From a checkpoint of a small transformer trained on Wikipedia: 11 layers.
MLP neurons of a small language model. Each row is named by its layer, matrix (up: input weights) and neuron, and shows model dimensions 160-351. Each number is 500 + 50 x the weight over its row's rms, rounded and kept within 0 to 999. Numbers have three digits each.
After each neuron's rows, "fires in" lists the words (lower case) most often at its 100 highest values on Wikipedia text that the model never trained on.

L3.up766:555480491472570431538531621426544559443492565492476525488477524470437479468566517502570504363526548470449476462396387607414575473484555481507427524532546425452378573477532443466525508523514561469536486507500424543543397488484488503496566573482540530521444457487539598512582452482486417473475583470444453580426412496518468569460470440552535490469486529498523545521485494500564588518483421522491545530521493629543501548504522414457465500490504499433441444490547624548474555571437446535625471455485436419606597458508471481508436517500502591553459549484524623590475455493444452584
fires in: "most", "more", "first", "be", "less"

L8.up632:500535451578514558588581574514477486517532592486435454483495531490456542503512459479523540462483585471537465472453510565542449515467538560496530470447570446510609511496587534419478511461540477490556540501462491419390581423459482526537506532469467505486532497519478520529490448391497426519540434450511410537537491539546479527511507465554553483493405513467533580485551355498580494455484507536500573536470522486439544565500543500471414560490503465539517555547469603513454482421529533542529555527543607528505478461453427495520506473476493506546417532534469521380487579525520553466
fires in: "to", "has", "have", "is", "be", "also"

L2.up25:526439510539455502499505423503508555448485517511453508546518468511472561500464509507477553585499482516480498532422545451549460516554497503618525430479551472458416491376596546485478536434477499472546445484478515504553580401531436424575434561405513431461532510529451552481603368435550546511524392518459437593542492515449443450517483482508492414477572398519539501519540503579555540542428453569417441586564590551598511528479474551530476482474441553539465547503443602503449503490435503521627470514510425515498587537521514418464559490529459441510552508385466443503573546560489540470
fires in: "s", "form", "term"

L3.up238:516625466494493467396548473431498512511522435506544523535489448457534553499529480467504484478477519518549525408505548529497551532437527588588471467508491513424525511458473483344516536493550480494517534456500537478577527487504509454566480558449445426557513500523499527534518461551504524561407469519462478474509477513495451362480536428480548508429513570434596489476500603504436431499556493482421520513499397525379550526568525456487474481573495519541542559532430549530540498442481511562588548495402512359431573484489424472504493461515546501475493511502515482505540572537580503488
fires in: "s"

L3.up484:591455604485454454429535553529433493466591556525440508509537473454476441498554468522466582594387433524524536538509493425464568478536437499437460592472427535468517531558488361536519540529648531507491459472514528480554494467553533442451461543478595483449513576475514531532556492499515491547462538496433540472431521517521481512522528525570486587365461480420550558590590471439504485550519526474520519445554452432457523494468440488610492502456469483471521452555539428465521454539421513518574483540418514516460386445456510580506444553475511452514498532481500516395434443500422542515
fires in: "were", "is", "are", "in", "by", "they"

L8.up268:440516573535436500489492555559433489528485493516591464496495515568520519598598466573430412492435477577488473494429411524405454509491533522603494496552562460588406390491542501448527457548471600587490558437496498538509464460463497452551501473607494572507488495508477425500503500433550495609532551525563483500396526489576478412441539536550482472520492527504419473538543440475547416501481485547466570626594523505465532567535502481557482501534547458528485464502499491553453488505530504427576536549542491445531480422487520411490440410573456322589546482455421455522521542386530454555
fires in: "a", "the"

L3.up379:533510493499521496555496462418490469479477490501440494423530444468555512528453543595566510489460427385551453506464518503533471581481400486602413632449564542530511375431495562473543434445521446512497526465480440440408554480451507515484436608506525521446569480524460486570508459430403437525517449601478431558515518502542453533592407621446505479419502584530405538542460514522490384576591482509515461543577506487487434530568559497421460502456588443596428503520548485459494426466460389523514490396459615578469403524568602564522541394485519451555468514466544506532526399423568544522
fires in: "of", "c", "this", "that"

L5.up482:447611455518538517484398453482641537625427555577500481456476496492443575511443508494517452468525517555426485550533501486548547478516518597417534500543417531482488431426580490517504518475555475430438419435487501549562443542453477514549568437474487523474522350506541561460606491474471526466518459451516498478498459489399452476529457504533456518458522573514505533451508581558412542397448533506561512549617524514418559502492489554536526461498449532501433477439460509454476510491561482512461539563474404464545519489514641444516407562501467491497486511493476491479440484437546472596
fires in: "in"

L8.up505:424477510482488483571594545420542569572496398523504503458536436539580455486495521544540471440527449482562442549483529457444516585504485514420459554509521515524549549539539361491521489519538456471462410465555520466381573478485464448453471520522512510539580551436551454473495475520548498522473471430498571412506512459455397510486486506534535603509442500432483550535521507486487428577574418487594502483461537499535544480449503459419471500504478433536546370490478513496475454489471521557457433504521505555395560566581410448538505530537517529514472457569490533530497448400622500564
fires in: "that", "by", "episode", "label", "episodes", "of"

L2.up639:486494481485426472601418532444513538527444488421468474450588416584445621455490451523523498436487474445551431510466500552549588482518511542578490532526576524481395454464560569455596541510509489591499575488528491436505460459479496517526485513415444459475542464457471562485448448539502504461469454484508468427489407448511529453414491499498467536460599517581471487533517452483546414480452464554394499589486514453452458549566487501492537527552550562569469555428633506472447569457543458477513524467519473489489575396441527532462505507499479548599501448498441450510542573418471546504
fires in: "s"

L3.up575:435438536502543516485472503461553504535569456421424562490527521448451585495523557507529454544523489560541548563581494502550533553472612508516569525460463432573482481470517355488410462519524480552488516502586484509481424532461484429470583493431475460569474564466514476511551454396491580518596527504527433445481487527526552534446541596518463566451557434589439567493571423401498528532553382404413479552510476405506457475458449578409568522559542527514564470542521481581539420622544443450511472416599463398509513515451476461441536518511485553543505443479482450473376558472536489527
fires in: "as"

L2.up353:537432477483535435484575438494394433463573575508550537531505454504500502412454520563427588489509544526462498466438461481494480495474576513524571498492478428582426541520529415554493519449495566520542492423607473571533452534525528506543456445482514504513457532512467439438432469500574465480507448555520386596486480584534473536435459448551539435424493489391525550487452547534555483525496517586444574551597526470485418486487543482515528403504454465510503544477510464504534505531452423542564508514525445531591510587453515468495403484442610415508508482451493479437473504460570508498
fires in: "most", "more", "small", "among", "top"

L2.up284:582466437493461510602480464564485495522454551448494476505551459559478546384534441459502463435547418429478478461437513488496516472566549419518413605562569549408456474454481484451421552471514543475452501465503495452547552545418429518593519579519485506496503431548400535462531413458602488497517500453551540453502466498447528477545519468413481529543548565436535519549476511566583527543483511503494550589592465612485499587556487435535510482540561506510468536488466577504466576535503509478477391491431460429402517482538477419532505502449497519499459435496501428494540540471546517531
fires in: "s", "re"

L3.up209:452512585502496471490510530584516437514455575463495468563505428546438451490514471499538600478553506471437443558420466531486468503582503505469464413456466465433471553530509531515513474499554535469510562435573502584607529510587478503530503508432502515547472510552446461443524459488547458568473479485546480544521419434499461405366548505549433458451481493507502510496588462515468586489443532544558479575551649521481356401498524478498510504595573527517476542523477547511461565642495550418575587495567562482474509420521507479452467496479456595515383543486563508566522405511454540574
fires in: "figulus", "s", "following", "next", "other", "previous"

L2.up689:480488567482513483506572544477565521446477500542371434506484441542441532546422424500479520517505433471566406455510542557515526478435487499480541576505489524491475497506599516502487489559559462392436466533447524481542528466512450506464536533454483504522404412575500434523475509545576541447648533480564536511599457466537490497515498478395507471494523465497486463584550472465525515518508549493525530536442583535501539426461474432454490424521541500487479461490566497495545603577455508437486450510521569493499459407471382541505537420499527490511489470509376384491499405463496485510
fires in: "no", "a", "figulus"

L3.up355:429524521470544528565527508555480473458568525523508667564490546481521495450557586563445497463505416421554529465546496528459517489501574522544484446444492494466552567536510485452571460490485459451459510486577449518538533549523480485497450576539549491521390511421391488554510559466575533444549431456521539472593533439450512495463547474606499576453559495482495461539555535589423359550566466540542485588543512476455508472518541477546481472524489569560480510477490528459467510480511499528514511529398481412536523529474566370482425572465493502514524560465501544495519476419494561512
fires in: "to", "could", "not", "of"

L2.up535:549440543468530453523500504408519484512427587528592535425479580421523372488451533518528581424348504532536500482384463445498478525502477509498448497530595518455561472423530445465527565515475464452578490520565527347530516518488535494562439415492498513496622427477449502519502447544566495499522532418577452506500473587496553489494463507524530564428492562518463527539482457512548511533510460526514425395571594467473570489486425567448493468459562459518486474538451498457499494556408447566451491538501440493449574410486494493502426402412515573470459495481512492575461513568607498485
fires in: "of", "with", "by"

L3.up685:483423526496540453530409572319412481531470476571495468396560576520535456483505523601451573502491454463532478437500516576542462423504457522460529412482431408461499521442513467500521468431545548454480531443540503458573623488459491488579559589484508449400512483470546461464568528588536491460581508429562406466588485403521584523483539417551517424504434464470416557485520470466472450402461465486449364605467554461504524580561473492482533448528431546427494549471507527435567468415490613523566534516502505475505479483527488414466441510590498508481516475576439569492497531508475543403
fires in: "can", "not", "would", "to", "also", "could"

L2.up629:532440501382478431484533543476518514527499405497501579507481453498481575418554433464456465536387523527405490478534436500478494462485535598421493521597524506463594423554580472472475460471600524471476412497486584580541468474445571530510528532516470470488536470590579592478449550477555465603615418514451522438458509502479454485506444548549526515425538461624405523497501549479399431486610476535512471456493494481510427494481451496473376468474469506483421428464450491388541508473594483570564437549520459582432598380465573531561533434466598547517512459480475455480415574543353509539
fires in: "and", "of", "in"

L8.up323:492445467461551466480469474457607625417549480524479422538448497482440483580459514555573488467477545496511489586534464554495469518529396538549537462477508474470510424513463533466583529476512529553567571421415507569486493535470448446414511439458416478552439390528528529537462508580540502562570540473512521559527483592505556446554514432558441463480549504484452443486473473473533480523475428599515601485517515558577544468591535541534451431548515478532528398393525440533540432544468419484519496501482444461481565438572442426502536520562509413584468513486387457566585492545523477480
fires in: "a", "autumn", "academy"

L2.up553:500409570533568455541645498584481511523463505542499538418480510512573433488422404463496476481529419500625454486450497572478502528556498454652555472468507702509585501461527469504540439484455469502524440415509537519596539566530531511518488593483397549512451472535431553503487492585462459530512442516533410393558497486492505495461504417522414540428507510449532487543512460519480422563545516496465386530468422501501538440473497418481508483599527504565412545391603557479461449505534513415474524484465571556508412487443509534552512468523464561504434506487491484571364509446526486465
fires in: "their", "them", "it", "its", "him"

L2.up243:507471541479482559488482473502500582393499404528530524441607450600476417459567504500548573443542497502495416377429512620515512551519601502474433510518477548457452499501462541450454454479480461487493433498553467475434529568439586556505523466528563484482555541534508456402507560434494511481505372552509549511496484455524519449493505515442484515498462522466518529377475440559528481464580448487494583502502477478406436477472568538457502566503451485556529589474490396425529521496481453457553528482388448445456588497491518550503416436407486454488509443536567432526483598492411511496
fires in: "family", "other", "history", "of", "company", "personal"

L8.up337:466581510485512569503391496473459509509462619650420569366517519554481503541524506513520581538481489465560530555504579477527461484473567588535546458486499484504458440486513510575481467472471486481497536599407439510522500579458506571579470416520527480561514428541414498585567488448526543519468424559516495526490521466416467404489549453567533512538480533469482553518518464559440473489417576439480510497486516459525532397432545549606481539491464514436439518523409518460457494419447495495464579530569486504514484420492562488440496500512481518446592413504496504489429463498452519547
fires in: "to", "had", "from", "in", "is", "having"

L2.up559:528452433547464492437478494483450478459474510492508526514581465542487598507513509450527451558443442563512548580449534601466551470412542399539592562515553518538532441532498448605519480523501477482454475440453491522585527564510565463507496471342562472483466515514427408533455456498474524494625477517514437501360560503575508567546452453418540479520512557489515568533509469502444462428508529466516539423455476566430593523535505498564520469570577501558506457516443395508420514560573519495528499481594371508394528537502377519441473619465499456533578503482535497591502448465475498441
fires in: "as", "such", "source", "note", "according"

L3.up383:512438594469507556537556571430523503440502467418558459414533418508592474477528369460496480570520457505386525550463415507501501464531557565400514520457526525471522503500530502468473531564469504451428529546605514418507513524429518446524473445482519469502591511428500473474460645552546537587460485535537564423471472518557510578524429513488533478460499494496529507492421475438511535419592424528505491479557526528485561501456511508488586497522482483429493473600495516412462502431485497428472544581468424451541537546562483513507515521428570467427447495528467480537444480420567523451
fires in: "which", "as", "by", "that", "of", "population"

L2.up363:437496500536492493444493529526462568504463498521533439479551531518481418574511445426458479447563458523492576556549424430472553540495545451448512474449600392479477487475523555463466497478534551543528399461491517446533437453617446420540509544456553557576485436526524473504487537563452536525558541581549510490589497684459647498509510536459530418470537474535505402524492500403546480419461485484429451463496501493404574420475513558419508482497471427573462554495603585464533463471572495495520543485500478398508530547487546567503427586458423566516503567538483497427442500529433518446
fires in: "but", "also", "been", "now", "as", "considered"

L3.up78:528527484463518443435475529516584420517521577621454482536585569495483484563477465535480508455521429520523452544496600559458523562551607612431531562454541439497492538591605558537489468534448546540455448497460487539566481494484447480506461450406489561582490507513508519525502449458487522465556454493525484439550453458458502465479455472495442423519547455560519589488510545398497497551514391477534474512593534536531447478498450495592467483471570597614555534491513504514370414552673532445548524412432448392505580500487469472520487511556454455552563505525427478521443466482528499530
fires in: "of", "as", "to", "in", "constitutional"

L8.up301:553515470550460436422555566520561467434405508495513466568521518538449389509530493521409506542495434529501568420448499552530483475520420494473553460528519525474408556634470491575539524566488510600515543502452557493449566507526612506473567461450450485454481461542464481518416484624502537526542440543472481492550529483489486420469529538550491528538491390406384455471419551514485500484534519528520462540500533434513445450472545468555476433532564418499565468532541379474436513607539422396573515543436480511503439491528506483475390493492561465531516451378498501471494463421506503489
fires in: "a", "first", "the", "he", "final", "this"